config.toml
num_hidden_layers = 25
hidden_size = 192
num_attention_heads = 2
num_key_value_heads = 2
head_dim = 96
intermediate_size = 768
vocab_size = 2048
hidden_act = "squared_relu"
norm = "rmsnorm"
norm_place = "pre"
norm_eps = 1e-06
positions = "rope"
rope_theta = 10000.0
rope_fraction = 1.0
qk_norm = true
attn_scale = 0.116
bias = "none"
tie_word_embeddings = false
parallel_block = false
extras = ["capped logits"]
init = "normal"
init_std_qkv = 0.0301
init_std_o = 0.0301
init_std_up = 0.0301
init_std_down = 0.0
optimizer = "adamw"
learning_rate = 0.00275
beta1 = 0.9
beta2 = 0.98
weight_decay = 0.092
lr_head = 0.00605
warmup_steps = 215
schedule = "wsd"
decay_fraction = 0.496
decay_shape = "sqrt"
final_lr_fraction = 0.05
batch_tokens = 32768
max_seq_len = 1024
doc_mask = true
train_tokens = 258200000
max_steps = 7880
dataset = "wikipedia_en"
MLP neurons of a small language model. Each row is named by its layer, matrix (up: input weights) and neuron, and shows model dimensions 16-143. Each number is 500 + 50 x the weight over its row's rms, rounded and kept within 0 to 999. Numbers have three digits each.
Before each neuron's rows, "fires on" lists the tokens most often at its 100 highest values on Wikipedia text that the model never trained on. A number after a token or word is its count.

fires on: "ci" 21, "ri" 16, "li" 12, "ni" 9, "ic" 4
L22.up334:487438494521421496497534567484422510512517451489526487515548541496517552535449473452477528498552449564501416423470518542518535455472476485529498597550490576546497475438464429497529431475530525532451594462564513508490539446364587533368504518435441487503511548497409463495488430523468433434526457478493534343445527487480619560386547504427544461469523552709474508447513510513497485514575

fires on: "." 69, "==" 23, " ==" 8
L15.up16:495476396467518538478524536447497505481552579413463499462439485451489510420506503480485518488420412570536445576562473556530450482539553588525437482474531445580480535588628444482497512506560574570526540429540453570478425445536541538555513366513571406501469475439593568494558494510481469453385438465439583544453502475457431449502364507488462417521548428486493575430478490476545539543443

fires on: "." 100
L9.up50:489462450433487496517578461454534586520468524446466515481475499527541538495523495504516483506400461499484528531562542573525419544538582534531405482498529499522468538560480390575533490524599499544425541378606516466494437458526527549484493455477578457434524481506529461475613528483448467465440476509381460504362476482445456367587404467405426438476507411503475530418509503477473577501521

fires on: "ver" 15, "le" 11, "s" 10, "les" 9, "ers" 8, "duc" 7
L10.up504:505550500460547509541529503494426439483543544537513522455476561501476423496488496409474586503518532617443402529534450443488486479576505479519429463542489484549551491584483481454483433507512510497598571594452552467428491551450512568465460441472471524488427426490483567441435535490448564475469453560533566477489540501500470451552399516521435487446537474532474564481438509396564428509521

fires on: " has" 48, " have" 23, " are" 8
L10.up497:534423513472452475477554482577525429409535528485430502454540535512513487534508567478420559462471579488482451492572553464468427487490531465484490645410434578511591513486517486488454570480563490556606532524532549510426485520417554532491493443417516448447512496446572553497582523444530590536471521457518548501526542499523430493525517421567543530492479497569442424388410577524555525592453

fires on: "ri" 16, "wi" 13, "li" 11, "la" 10, "ni" 5
L19.up531:549487475519479517524583530494462525570588522464588494485476559520476530504484574443457447444453511511347480457516515479476551474488523576559516446432523577450564512452462405482580536471617484508550542436616488491496528467516570566399462513396506414456484510499539533364550495630468449466450533456520541514437469535517521512453510522536514468565555527561448525515494531510453465555599

fires on: " an" 86
L16.up275:539503422495486535545554461539557540445484601418498524531482596528495443493534560539510448476442431560555519476437474529501463565557594591566491437538477466449561569426610453440417490481545495562463505482459445552460520440390553520510499526543505460522578547554488491482488571447509519515564516543403480488475516408501517480505508530572478508504591435534531471448478570490517553495443

fires on: "il" 35, "le" 26, "n" 6, "ct" 5, "s" 5, "ure" 4
L10.up1:498538537614517532561499470459478525494557483550474510428526515397481425478507604449446536559512502590432442434509534438547407589494495567506415538504459510528487538526512456534407555479414541491606487494402505503400437539367572502528530436554484524511434450525508498397531419536565572483450474541515478420507559549494532488509447510562457508522554487522555510393409510524555484432549

fires on: "er" 36, "der" 17, "r" 13
L19.up612:596484474584454425492505467468468471514489575406466409452537515511472405512459512532467492432518447557509532521433450573547459390506491489450485533488550493418506571516544382493490542509536504555464410514478602515500483554524576512475512516530498439466446489403494573498507488581573486525510538524427603482420490399404450525465435503447528529501603472607516565522505579559490473521528

fires on: "d" 59, "t" 15, "b" 14, "l" 4
L16.up448:471490533470381582622536511437487502512530582495534429421490579517473458477493591544409459540511465510435451487519473425519464444528470489436496495507473471421474469520525374439526451447536473522525561580526577470451468533526581503442433437512512452518367522515497468516467436531465532460533522519498577473481463465591451503372556495517411467474582394554395550543495549575456457527520

fires on: " an" 69, " An" 23, "n" 4
L22.up250:511478396457490550550516475440449560546497485448500571528492533435477444443485491519457482501400400512512510501361486516537426617537541491546487494559587575461570564469630418411515484527497519507517501596537455558461560476457602492407557486466546460522473475559509475503446500404441530504513547552366407466510504401498579483522512512484487494454551528500533457476489534546535529552517

fires on: "y" 50, " win" 17, "red" 5, "o" 5, "al" 4, "e" 4
L3.up249:538523484601500580475536560489464495354492450521579589486433490463538494517523618514559443519437577470494512573503624582460524506470519458532509586481441470425520506559526565548448555421452501427606525513498476485397475498512501444454553488555502417470598504433508474464527587581489564487404540460487472493460598475504455459521545462454514514568518467611564456471374538488506516495430

fires on: "s" 75, "k" 8, "c" 7, "n" 6
L10.up185:518551517482485519484508429494450616527457465483491461533549554438493501476542532371429571503508577513449508497441523559537447507591504492375575522515425398496603519505525523382548510503492493571556546433521520468510552378557579462531487459361437473542514484506476489505556501482538580480463504372372532498505545457516510479383449562465488393551507447537572524495537535577485468473529

fires on: "e" 32, "ate" 27, "o" 10, "er" 7, "ing" 5
L10.up188:558413531455475486527580460372531501558481509499522532385575440366585471452464495462573501496519514519452443512496620574457522488583517473530471572412469550524544457453517444441584548465555475512476466478501510573457512420437493580429501562477528555537475475471538509491504478489471523405525501555503457419486581519497492406475568493559559518454542535576524446541478520553553542445421

fires on: "re" 31, "S" 22, "le" 8, "pe" 5, "ol" 5
L12.up352:514548508515508608478524397519491524446530632564472454548466469480490530520544501513493451517399461492415502498510425494478448511524511475486405511513637439501589472486535516458413565518586478491548505454463578505502529530513450608447513539523439516512531379430516498513650540521476522507507506552405499531460432431522478470474437554513567472461535561534540468522478604490497525565453

fires on: "L" 27, " gr" 13, " L" 11, " Z" 8, " Dr" 7, "N" 7
L19.up584:501485491471503619524536414498606576540524555431524497508465448549532472526508550543488477481433452659479515518458519517569491475482509449445439605492483442419572513385471459454513484556470430506551512418556565525513461550476457519349543503601502432437522508473427555484562494530546524443514546511403576480456489533504534535471480390499502482506509446581489439527517553556402531509461

fires on: "ver" 25, "p" 9, "lo" 9, "st" 5, " can" 4
L15.up356:556433495498431535633548483514481497420457516482515489557498379472463422508453495469489484520402483441558514512542555491462522584486478489424551526482496638459488592457569486483596488451540527524487476462502437465565543457430491505437432457454552470532538468532505468489437545481603618494405596545365538534489585480528540467593524508386451511511447597540509463516459565491633470515490

fires on: "s" 53, "ing" 14, "ack" 5, "ly" 4, "us" 4
L9.up356:583521442536583518524528404410326453550570602531467546515499555591507457431541534502493600509439496497452565482549488427475392475521451402415505480559471471492503516504541480467516469439505443475537455605485509479429561462404565496475526512458503404475480407505471496479610415520500481527512417521531570485392517472474482488518482538508499532551531414529468564512517532507489553472486

fires on: " an" 100
L3.up367:551540563523424617510529453505442497530502501475552474521465541454571378488527491529451508551489380491520477493541556519469400497627513482510525530505486442479527582458579508493502530480402512440585507516503543565478513430430564449469497495509568448560578487557516448522413565474508607535514559414413465549490459435427516458535424517475493442521598434505508447480412553390530572517500

fires on: " |" 88
L18.up164:533510524476459405534539465458496535510472551517467519413522528458546474528532620467491491458524574466436528517488444568573465546463557489465479408454475492443584600453520546447493574542448395516480485515600552538435481562448478428486484578477465515426547503498551468476548506565640509504521501489522565449389549473542532423495440539466460462576507514614552524417420493513494515556433

fires on: "w" 13, "p" 13, "fin" 12, "c" 7, "ch" 7
L6.up683:528475526622425555462580447505504481481485484509566451564453492536485501588514577548484549430443502479530542581540479480581515527549541511539517527472499541521493497535463397513585503472452452493482512514533491489488446450418533546462560479436590420415523443538560575486441499565566566459440509441457582444492517538626541443555521438527468540633483557529565559487488546435588495566495

fires on: "b" 36, "ub" 12, " P" 8, " Ab" 5, "ab" 4
L22.up25:466437502432403482577597505464505490487519556386462484465480588485627571508486514454451443424481501599470496453530560504348547478538454541467530479488556541446470566486454418462538524431512528524445556491493520519516481439506446548496497501381482511448485477544563450454478516496450463425455538586493523533499394490552472476470502384495469507518492535549409506480512531545512464550443

fires on: "l" 14, "per" 11, "ol" 8, "pe" 8, "op" 7, "o" 6
L6.up441:567486480540478515524565523439481520486587540520548473504545486409518497422510503423509516528515488509425585531505505473453403500638454490554437572501430400508503510499444452463405418450599456410557426430536560487468577527420403506481542549488484485510479421468543585501588448444528577502567520568438527488449467463488528516554427472516560504471605450560573510419477590434576516456506

fires on: "w" 24, "in" 15, "aff" 12, "ut" 8, "ff" 6
L6.up203:508426427499502508470555464540481541523444534452559428506567564434503476494409525431510482495425522486504532499403503495542501536561522434508411529474556520478484488579444490579472473470456457512471474534544494408486510455463509522517512531428565559445551519538497469527502468445562610421425492531480453437458548518512499437517435420498485476552545418536448501486477567562537429521538

fires on: "ow" 26, "ga" 15, "ve" 11, "w" 10, "ef" 9, "aff" 8
L6.up175:607515414469469494391553568481457491544480560449518458556568596437489490442460493519576519378439621486471561512530536607530424541519510442502522586494561407504476490548487438529513473511577452522504436523572478440503497518404450557541535537465507502452545470569514498424506529523417487522503479475480470440421563524531397509546470530488419492591483553544390490514490534568517499459455

fires on: "E" 19, "cc" 10, "B" 6, "U" 5, "no" 5, "ev" 5
L22.up252:509458507478414569556527548433409514524486576448500510527412462486435466510467461499470499506524411531427455467551504535474549437451576558494513469541607500538519542513541544515551532481449421443488452462547507521520507522570597518448507476536579535448562554534464505455543497446554388539458576574536556484420558567454505367458574433481594538605530500605495464465525567560520583567391

fires on: "t" 21, "s" 14, "d" 10, "e" 8, " of" 6, "le" 6
L15.up74:605478440437473572605530548414510498456520455470518406471451503464492529531568520506423520462489593526430553515531463562495494500501562514563492463545485446536510573570613484544495478411462490512535491500444551527500490571378515552447522462515486444437515465608490454540510535492532498532586498541485518514495504481508429561385482499489468421500519452562415505521386526489520588534513

fires on: "li" 32, " for" 19, "ill" 9, "n" 8, "la" 7, "e" 5
L19.up548:522536429493551545610562481429441545483534596503539515567515483532572480472503482563536444387460451579514421423502499473456467482504492414493550505513530505496465461509529445558520385493506463562507438542516482470584556501468592515577531517447447415562420526443518550503528461569526467553455458612471444476514506379555526511479518493461671442526470552547411600484456533478511567485480

fires on: "s" 34, "ic" 27, "o" 17, "e" 6, "an" 4
L12.up410:552418503466477519593546489484482502509523446444564501574547573435540471397513508489524500487434513438481467614536490579491494539529528469457549610434397534477585534508540498436520444509491440498529578532452593499498574453363547478532544437511491481466477449522512438517588457469451598414389453521451488549522543541499483472493559475512496563492497513576407566442446519419548470455508

fires on: "co" 14, "struction" 13, "b" 13, "tra" 13, "ne" 10, "n" 9
L6.up209:520499450506422567461577422442458503555531542476541447448452469507500479527416576435554512568462536499483408454560494475455423533590482453388446481475519578509519556504522418517538490483533393470494473504493514595421475464495552530493440515532439496460438534500553561432455497464540456465484535515491544502500437448494383526493466507584461480588492552520365582554468516600547506621508

fires on: "is" 20, "in" 18, "id" 10, " |" 9, "u" 6, "n" 5
L6.up739:476481462570422520470536435516456509504483551507479513463487465473525461533511563419549450464479459501445540567357495574423443482499568449491426514514465503555500510537493474499411491443482456458499482523566509588546543486500509475532617540539536528477523450560521513540597448581516540477524506472543516426429511472474510433473481537483549470530531562552553449458458560473520520539491

fires on: "ri" 26, "li" 12, "n" 6, "gg" 5, "in" 4, "w" 4
L15.up495:540489503471451506558573474552358504475487596530544498478510474572481441478469478587519531479529489526486502436602537436524535435531534387426520530451460572540468456542487501627424382485452488423519418531513575556573537469471524558572510478463488464442502524536523509500551486591525500512521611519426464502401525388553439444425499542497489508596514459482504456459556604522499541484499

fires on: "t" 31, "s" 16, "k" 12, "it" 9, "ot" 6, "ni" 4
L12.up749:493471464467462544566557415534476513531548462498442556445554509461527479421583492472525522561531606537508499533420546485493542443547443529513490479497415441433462465509601461435512462414530519544548571609496455588514514416456487537569543521514604456479441448536541393487506431516423515406439461511452465472485426474530510516434504483542470463553557452550501558465510572596535508495492

fires on: "d" 28, "t" 17, "ong" 15, "st" 11, "ed" 4
L15.up470:554430497463453516465538511442474455412473541527444490437415409477489493448516513544422483475532589464471543451482493493491428450518581510543571587472488514482437577524478554466585501465494506554526416523582617487482482525444451521445499520503424441547577435616536528453532514665501609510550450533522510471473504441515386516509509482501476415516533481533511521537392523492521584627462

fires on: "e" 44, "se" 26, "ed" 6, "st" 5, "le" 4
L9.up116:610356428548515534565541489481535555503461541473565448518511469480585531520536514496553424456460493528496543546507550561417527486470559321469450534459478554541485438547501465472527496538536521525469517474516484579495573427419600529494607484420512505513458446471591593465505454511511521502421489507376505500520555356464476446494550404488490469594480568546470532483443546532479527574456

fires on: "e" 66, "st" 5, " |" 5, "n" 4, "ed" 4, "s" 4
L10.up524:571417527536546518532502492481399575460437483480477465537492481548494490404583534489566523503422498494474534596483509475485498502522524469518477549467560475509496507569525454455511417493506458479536443512527566520443609415509613554471578511393500503548489510439550481536541497544535562492543494563464483510528549400549504359434421533470533468529495519518500480434491508463542540522492

fires on: " is" 35, ")," 32, "," 21, " was" 4
L16.up121:550471480446470469542510447392413416454472507467483441570525473507551399445547456455464463425450574545471501449493516516544514512658519448443477607554542444436587540536477527496492438469552482484513441550465511557467466534359550504560593488500394502441415468534524529512486492534568547411442584530436535404499522442529487456373513503526521494467556470524438468426494493483527509553499

fires on: " |" 92, ";" 4
L18.up360:595543515499474444606633513440373552515560493479471515471495535456609513544532591504437483397503465502490571485511448534492428496464446519386533477494481455471578448498488514547513546514506474539539511530542437525400518512514524579449556552496449527498442517512549512430506462519569567503474522517548626450417437437576502377527510447439506469505529448592529463430440508536525469508487

fires on: "li" 33, "il" 15, "ri" 11, "or" 7
L19.up15:534526445416444528515499493440521549537651505407501437436519552604575550496477507379445489359413513535434411495566553564535442459491505528604530561536494531497551493443536420436531471527516474572547575419616515572509494492506470458406541527412485509553519505528511484476515500443586482495516545488485540492467575510455516414434548536534488489491574463566532492507479545537475483577580

fires on: " (" 40, " is" 23, " was" 7, "\n" 6, "P" 5
L15.up351:540415491559533497491523440390427516557475558532551503524541556609480484455527453461568509484495572472461501561470538511565412592574517460553467583540490446460526550530504423484509588456588523476436477548527492534586513475442493512563603562490418478452560467519461414501562528519544523464475519456442487412478557491537556364474453490478471438618553442501424469494382545542545528521426

fires on: "s" 26, "ing" 24, " of" 15, "ide" 7, " use" 5
L10.up254:524519452569566531489522553457391523523437555490385508493447576570477403447469560507527521502470462480497419474454432485478416496478508423378557470432457492524569511491588488503486403423559398482549500565470564498482499395505511535459442572498498473497560463496505496491542541573463531508508471571493514419522450431556517439490447509468493506491558499531489620416548501630500504499450

fires on: "s" 45, "k" 25, "j" 9, " K" 4
L14.up206:528509559530522546473531396445477457495618561433443419481496490463441523505455602454483528483525461570492431462489574450481555506457454546527512477513471457542520493543545528424552476426482489518514485477424624455530467522521568506531514494403448539440424423536491498520630452539568560517494494548394566471505531421511510463429441573409495371558579443556470483439513535578505509506519

fires on: "e" 16, "ate" 15, "ze" 10, "mate" 8, "de" 6, "ent" 6
L10.up131:515531477480408485586548520524370555490492517525480434540478452429490428531459486467539627443500600520486420495493579547423427395526565522436403482535509518503564450528554438494480485451507410507432451508524477485465598431488571573506496490442457552544524506471457492403478536544570484534519440489503565443461569490492423506450460470466516358602588534515502560492542536556542463490428

fires on: "sh" 30, "f" 17, "se" 11, "ie" 9, "s" 5, "ade" 5
L9.up329:615477509518500477536565399456528498484480475553483400429462520413462486510536548444486504429476442509475514545503598467500553454493573524435511513474490557543476510586595518492408493438523497554604471544495584513556503436485453556454606565467557435521460503565558495437553431480563544397456541502558638517533583485481463400437521508460512502530439520541549436420436534555511472518505

fires on: "in" 19, "im" 14, " has" 13, " have" 8, "ver" 5, "on" 5
L10.up399:524506461475404498501601512465476480426517499435452475474405585504539459429471495490438568478537595425510530488457542462523498442419515430488488555452451517507535500470478445515502446440543524541509481579586437473496613483519558518532470485377480518540604473482597590493516519535489605498451530542466505474524541528489481523456460485429610410573489546515426469484429534596608437589503

fires on: "se" 33, "les" 14, "el" 8, "s" 7, "han" 7, "es" 6
L3.up657:607421477545509579502511419479487526491553479490492471554485501575504477459471512458472557424434504524402536560532528422445536522471545453538585452539574519475473490518531497389503494483597463566580516555419495480467602432464460506428540525420490483500470451571558435413486532483546520515412462436466602447517518534536460466503550388489607403481439448559545478529485560507493456604445

fires on: "ber" 14, " d" 13, "der" 12, "h" 11, "er" 6
L12.up331:536473489579478470596530524525530550506464499441522395456541500515490493540496498447529475391496420545437491601425442564522407484485467448459396524597479539439503547464568437522363550473538507557586467529399480427505492485514513480451442452544467563513533510512545493434499430575473527485475614434433567484468402496511495461620473449467512450515514460606520503457497537590555464517524

fires on: "\n" 26, " |" 26, " was" 22, "|" 10, " +" 5
L22.up336:442458547537412541458503496463482530522500489495456449511497565463537528531520522390478509393532627503463508481402463501541496557493520490470423584451533544440606494517529415408454498504481451577400487594524554519508518462493527546487564528432495587466576544490477515496550448550588473478426525484439482471427503521497510493475444409529426461561556509482568458532456547619481522493395

fires on: "w" 19, "st" 16, "d" 14, " h" 9, "h" 6
L22.up565:522478449466442494548589456496521527432543502445506391440503574469517472571528435490559513425461412599481528526367472476567437548603538437509496461501523481481478655507496408551479544458522489556483475408463494467490524470445505483546444413461562452452507519493641502399508523545471561485446491568455583484489564493472395536457474515461499517582447454503517440452484511449433501513531

fires on: " lo" 31, "lo" 28, " ex" 7, "st" 6, " Lo" 4, " st" 4
L14.up444:471450484513436473544552401544453430441485429428548456541490452569526459563538440489598447500423445516476464566502479537523478587567551461424523634494455551370458635505477494490551559480581499514537500477415542577468444434492465461526532544534467470482446447628603574449496574524571507414434560498420470443493488474487476464513429487494449412521464559545552521483508518522515455495528

fires on: " M" 16, "ri" 15, "un" 9, "ar" 9, "an" 8, "at" 6
L19.up69:558542495474428512594512503485484525486575530463410539482403550522599486465515463460508456482459577482457521516503578525512474466525547540632512573542377500520462453532674469436403484426490480551510522638606505552517588405446547476538531480412476485483569464586499508499470518574495493551452459516454446451486550441466544473484511427485429505496531532529505506514506566518506571543491

fires on: "s" 20, " po" 13, "lo" 9, "an" 9, " a" 9, "ri" 8
L12.up180:584424472585484485484522461506397447519437462499392507580508520516523524433545507536407512522443520466460534473598501509550489558603575512368432523509460463491476635500478469455536492408535553432544525504562553547428573483424531564481531503490543483409440524532498574478531424469586583430469418470445540549521494549534472470484499512432440458525505560545471471424436552499609528556446

fires on: "w" 28, "it" 19, "t" 11, "ut" 9, "in" 6, "min" 6
L9.up410:494490454544427631453619514498509513485537552473549385514475498533528502473533464551509497513464492570577474437499523466446428456535454386478395491411436488474473445456491347535567479501445362470462502469502559503506456495493591513580484474412523490439555495533493471489558554524514574528529410461446532487402478413500426448452461517503482527621490464498503593540472621453540543516526

fires on: "w" 44, "p" 30, "b" 9, "d" 8
L6.up202:548412481580455592419593539519504535458490468423548484423454589456486476501504515500482497442521512499516545566461671514508495569570499448556452459492499461580533505562470413497507457429434401423441516471379528449443512413449508470491498511462570510457496513463555504446443517454498613440428505460469553557498628480530425480420454519471500519573511472531544523539479563436534533570533

fires on: "er" 19, "ic" 18, "ist" 13, "ate" 11, "e" 11
L9.up258:477446589526449553573559524498438581474398461485475417446505456500448489550533539503566508500466540431492450524329554485482544442535554442486398620542545591541540545519588481501469468488518472509464440539445561493438546395464596593528551532430539526539588450425554482488464409566519554391473565407532474470469528503491456438412468522524530507443606529559458494473460565537597493487362

fires on: "er" 29, "l" 21, "e" 8, "s" 7, " for" 4
L19.up588:538442442427459599560577468461435506486506467447440518458532455484488452434427488460525534478498524467428461541428579486468541445577555447453488533519462555570554471521541439468393517455441503472463485422506441461456504481543528484421467528480514478593490451437508585516484418464596473426537524620459499490499503572522497510457476398561567558486586561652531509429441543631583514460520

fires on: "s" 67, "as" 14, "an" 9, "n" 4
L9.up239:549491503434467505515544484555422542592475461459522452558509536574571488418490525495420480465504516467518482526447513511487432487423577408468510551410429568574562460508510488428504494429531441547466531534513579551466574431550587497452514542426471465582653446471449451520514468462480528513460461461353518498424510404470514480507475557494590432506523458525446498513502553649507528522450

fires on: "n" 31, "e" 27, " run" 6, "ang" 5, "ban" 5
L10.up529:532469524489529541629519473478516499444513561414524518573531443445576509421557614510483470446465547601506496507506486558418483526556458525594529641491504503542543506591460488527534435485460492519519435490521530480530546375548519526577512505451538451409501479556476477486568487632518513511497465402522494551492557400490495521431488526508574425527511466501455402484463553466507597490515

fires on: "ist" 23, "ic" 15, "ball" 7, "present" 6, "s" 5, "ical" 5
L15.up752:533479534536344584492461387494494410520569466373544431578490471520466487527491496495539497434456419449399494463474525570497523500502568547440549537596554575532534537439603554490463458536504483576449552543503603450462434476468483544549524428464498431466508453531542405460575534551524536425409406481435450461530522518526447411458436483561464480513497516542457516483438520492488451462466

fires on: "u" 23, "e" 17, "t" 12, "i" 10, "re" 8, "it" 7
L10.up229:549513497511479526456553540549450447453517515422574513518519514473512513487526484575557595516531537560497400547362519607513533460548553495558460504440355379519492447532566444511447510419432506484500562469470429540488450417472404540538493466501489477493482411438496516436575565481421451474510464516447434488464470511589546557445473522430479489509520529517478536512530512528601504490492

fires on: "e" 36, "u" 17, "n" 12, "w" 10, "in" 7, "d" 7
L10.up34:484516465604529510513573437488428468514416554540543433482539479430505346396515546539541524432467577463593506535505583521478513451520524412433510586530454474528583483540507466531461451489466536418548495531601596624450507487468514584545548418469477497518535459468519485549468487534505553558525460533418481553489563438515463488442439524449512441597518564531463550355429554433572523533509

fires on: "li" 23, "re" 20, "c" 13, "n" 12, "e" 11, "and" 6
L2.up90:470461506438548545551521503409475543408562555449501494514552511569496560543459463521565484510386489566455417486456459471438535509513494494526516526484493584475533506453461473467512459482491425424512426475495490549493539480405586486490532443507491438498523551426505454479506506507445489578438570515466466499544564502524574408492411538547632455477489468592485490480499600541565528564495

fires on: "b" 47, " R" 10, " P" 7
L22.up193:471399524520362467430548459445557543486548546421516521412571565481487528481499550481494495475540547517493438528493458481380440489459419489477425453467575533418499503517499374544496401510559437560578477534532424443520440569513523552475500459428456477429481482465551501407478497536451441474522586510466492510530471411465415580427456462508501421465481481581427417513499560480439536620420

fires on: "et" 32, "en" 24, "and" 6, "air" 5, "e" 4
L18.up406:535380458417554507565509425503537466549432453452554448485485445489458514490523574526537534443363527504427478570451431532479481542560471400520386586460586441564522540478493517551584519442486408541478450528635456550433469424514479542443598523506394551437509485558518580521597531466496593539525468467509500451483560413545446530498485497514531502524533440536504513503414585457532539508431

fires on: " the" 21, " his" 8, "hi" 8, "w" 8, "h" 6, " a" 6
L12.up369:544509498599552519561500478420435494435544530486477557461490577475532491463505525488477584432448439532453517453533481407573469629547471467502531488454378524420451497521561476463520435453590439470622467559426530473501578481431587506460463415502556545501448444551563469552521503518536549465501468553424577476439560454512504459464549547441463524534481461526534579497549551508548478446542

fires on: "y" 24, "en" 23, " a" 19, "s" 15, "ed" 10, " an" 8
L3.up275:574575433462455530411522556493524549497566541458493569468418437529568530533535553452503490470462577474490490515414514442420449543494598492532512576478529540509526578483609493487486571446530369540472500468490464502472506370436465466423549452486543522530528531441487530485550589446457582509516541513464466487503543501498508433531584491536546458509499492583539442437472563557515542453444

fires on: "hi" 36, " de" 10, "ol" 9, "h" 8
L12.up56:571552475512596471585601514415456590570493463580469522485481535516467426524560542506490557412501463534480489449513518500608407433530549466465525496560397481449517444524499576425480430375644420458557487491544574550542505466377550494492452458449475492449472491513612523522508470513521471478561444506476586484476508480530468461561535457556503493453552560551613585494488594499495429542476

fires on: " of" 58, " F" 16, " by" 12, "\n" 5, "ed" 4
L9.up726:472473503513451477525531522524472520452456516510576509516458576560482542422519517409545516450456565485433458587481494484447528579469504481557510492530561583445549562451547502537446528465470451487651544555564545548503492501445514566548516548500545487503497438537574469423536453459549555493397531519472484497551538519544540423481559472444489436440548445530529491548531529562565460513477

fires on: " F" 86, "F" 6
L19.up259:550496460517510489519651572452470452549497521504493546468533525530528594455418547420544484454447516524437416564515482506524599465486488417502458497488592534426635452568464480523467492340461440568470511490545576439557495525457520579504549581497496543505491470525515482484541546539472459438469558517590462415517460499507570405529574494413530438508510510524454433468493605525539506459423

fires on: "." 89, "!" 4, "…" 4
L18.up750:522535420453488484536615445422536535503589560524452468463446483589503495382535464505528542528541469524516399508554548522560469486469569576566387481536544472469514511572589383578429480510547482495437446467505567534462488496509514561411508460501535495438527557444555410396627543502472477446427501534466527488541524412495506437501428529544494444525504507534505510462491523578505528517465

fires on: " " 25, "o" 17, "f" 10, " f" 9, "e" 8, " so" 7
L12.up387:471463423558403550463555446502500526393424501533516514435469461417464584501528497448598391489412572465497485522494547546485556487551564368500487523453605569412581485490521506496474483553492509428506480467405528546487464446495552467503488495521554516525524473464554496471568485476438571466492543513527530517516511503496453399478528431403629426483515472559535441540440555518537542575469

fires on: "\n" 34, "lo" 26, "lu" 10, "vo" 6, "s" 6, "ce" 4
L9.up514:578410439525513564530509517527468491476518450497497534541507669437471554482564511561446503432468528477430515572522599518527458566477539531382486518423433448497573534645444475497544516448482544500439507481586534483482516483427401442425498398455562465529501489522515462481502472500581539443414462542544493534492438531490487523535496512401454506490574471504501527419452517528519506553418

fires on: "vi" 24, " of" 23, " de" 12, " con" 6, " for" 4, "s" 4
L16.up550:544454552576567516463552459466376590465609496476484452526446508519422439436446543569468573491468542469489493592504489542544456492523539593552468538484452456544495501480532444523456544532552492481562510496496501526492465385455549451501522535566510398540461499410530539486516496523557520502497541507513554483523609576562534401539492420456553424505511560506403540447555515545600532610530

fires on: "s" 41, " of" 35, "d" 8, " |" 4
L15.up756:536517465490578546509496523499411548508631516475407487480447581482509433404477497499435518482491442476484484534493448506548437487413493568469507549568447491527641576602481418485421536459509502557573608496499512463512460448489551480489595554520480464542572460519472454526495536482573574524503514533451455495525613430503492431498431468450464504467522494541472531451436498494616553544461

fires on: "ol" 22, " of" 13, "ul" 7, "et" 6, "air" 6
L10.up744:513478371519540493607514533486557567505525468540543464500475520526454492490499557574413470412514524473478486585389563636594491533512490467549504617517590412466464550444482445524453562399516486461596497429576526560455491540466470580511595529517452546417584441485486441445564507431554621499453537445405566488533517408482475508479504523476457557493551419560525579485394525490521472537458

fires on: "all" 13, "ch" 12, "w" 12, "d" 7, "tch" 6
L6.up118:553507463553480582493593471528526421413520449504475541363445541518468528571434492531462524439472448512528570480466493557559473498525512546574557509498492610535461584548511462531484520499449436506483505427504517506455465516519424479509518524387433450455466477449545526462533503503554579424357539513470579494442608451510411472492460399559563533601505574539506447483431550417535593469491

fires on: " |" 68, " (" 7, " to" 4, " of" 4
L18.up264:599440592445478484486572484422536487528459484510417504501504603393550458553612549498458590442477589486421437539524545489522406580548501498507503496502449496493533561476579535507488415475484419596544454563523515487489521523432558466456522492494448495482538438542515529496474479623544526566467508583462578516373634473515493547459485506412474562450577563546486531495433523490533467511447

fires on: "ed" 17, "s" 13, "ing" 13, "es" 9, "ul" 8, "d" 6
L15.up82:533469589455525475479530432440482554477515501548464462507346504572485485449579546532502511472534541551502519553516515472492415498432506464518415507454520435523467507577469413522439533400568529547523467568591635506526510514453455539501491481509375448592434446553431539366509490564590485541444483473449523429498493488556420486507452519458559470472471445525524424455463519555466575618453

fires on: "li" 13, "re" 13, " pro" 11, "to" 8, "io" 5
L22.up600:493468446445513513521499493473474409502500509442540509500477459507482429540509524543459383469524548519450382489539550503502523457521551445560452514510569522450578494484477458550479506422448501528485539450468484473506540473505676563447521516511540544462549560460517520372521420461579477449450590606505500585523474550536568508538448527465501566483484554625424434452501546584504583507451

fires on: "ar" 61, "at" 10, "c" 8, "an" 4, "g" 4
L9.up761:507503446512473509602539510542471490560529499354472465544528545428595477454512530475488404427442557529527535555440489554529523460573451546487465604468484481477541498511532504424419524409560505549544521592526490510496534457453466458535591474442617456490477425611528418488488442517428521462477422458485458498506451606519590535514451594500470495458560544552548527564475549531486500473534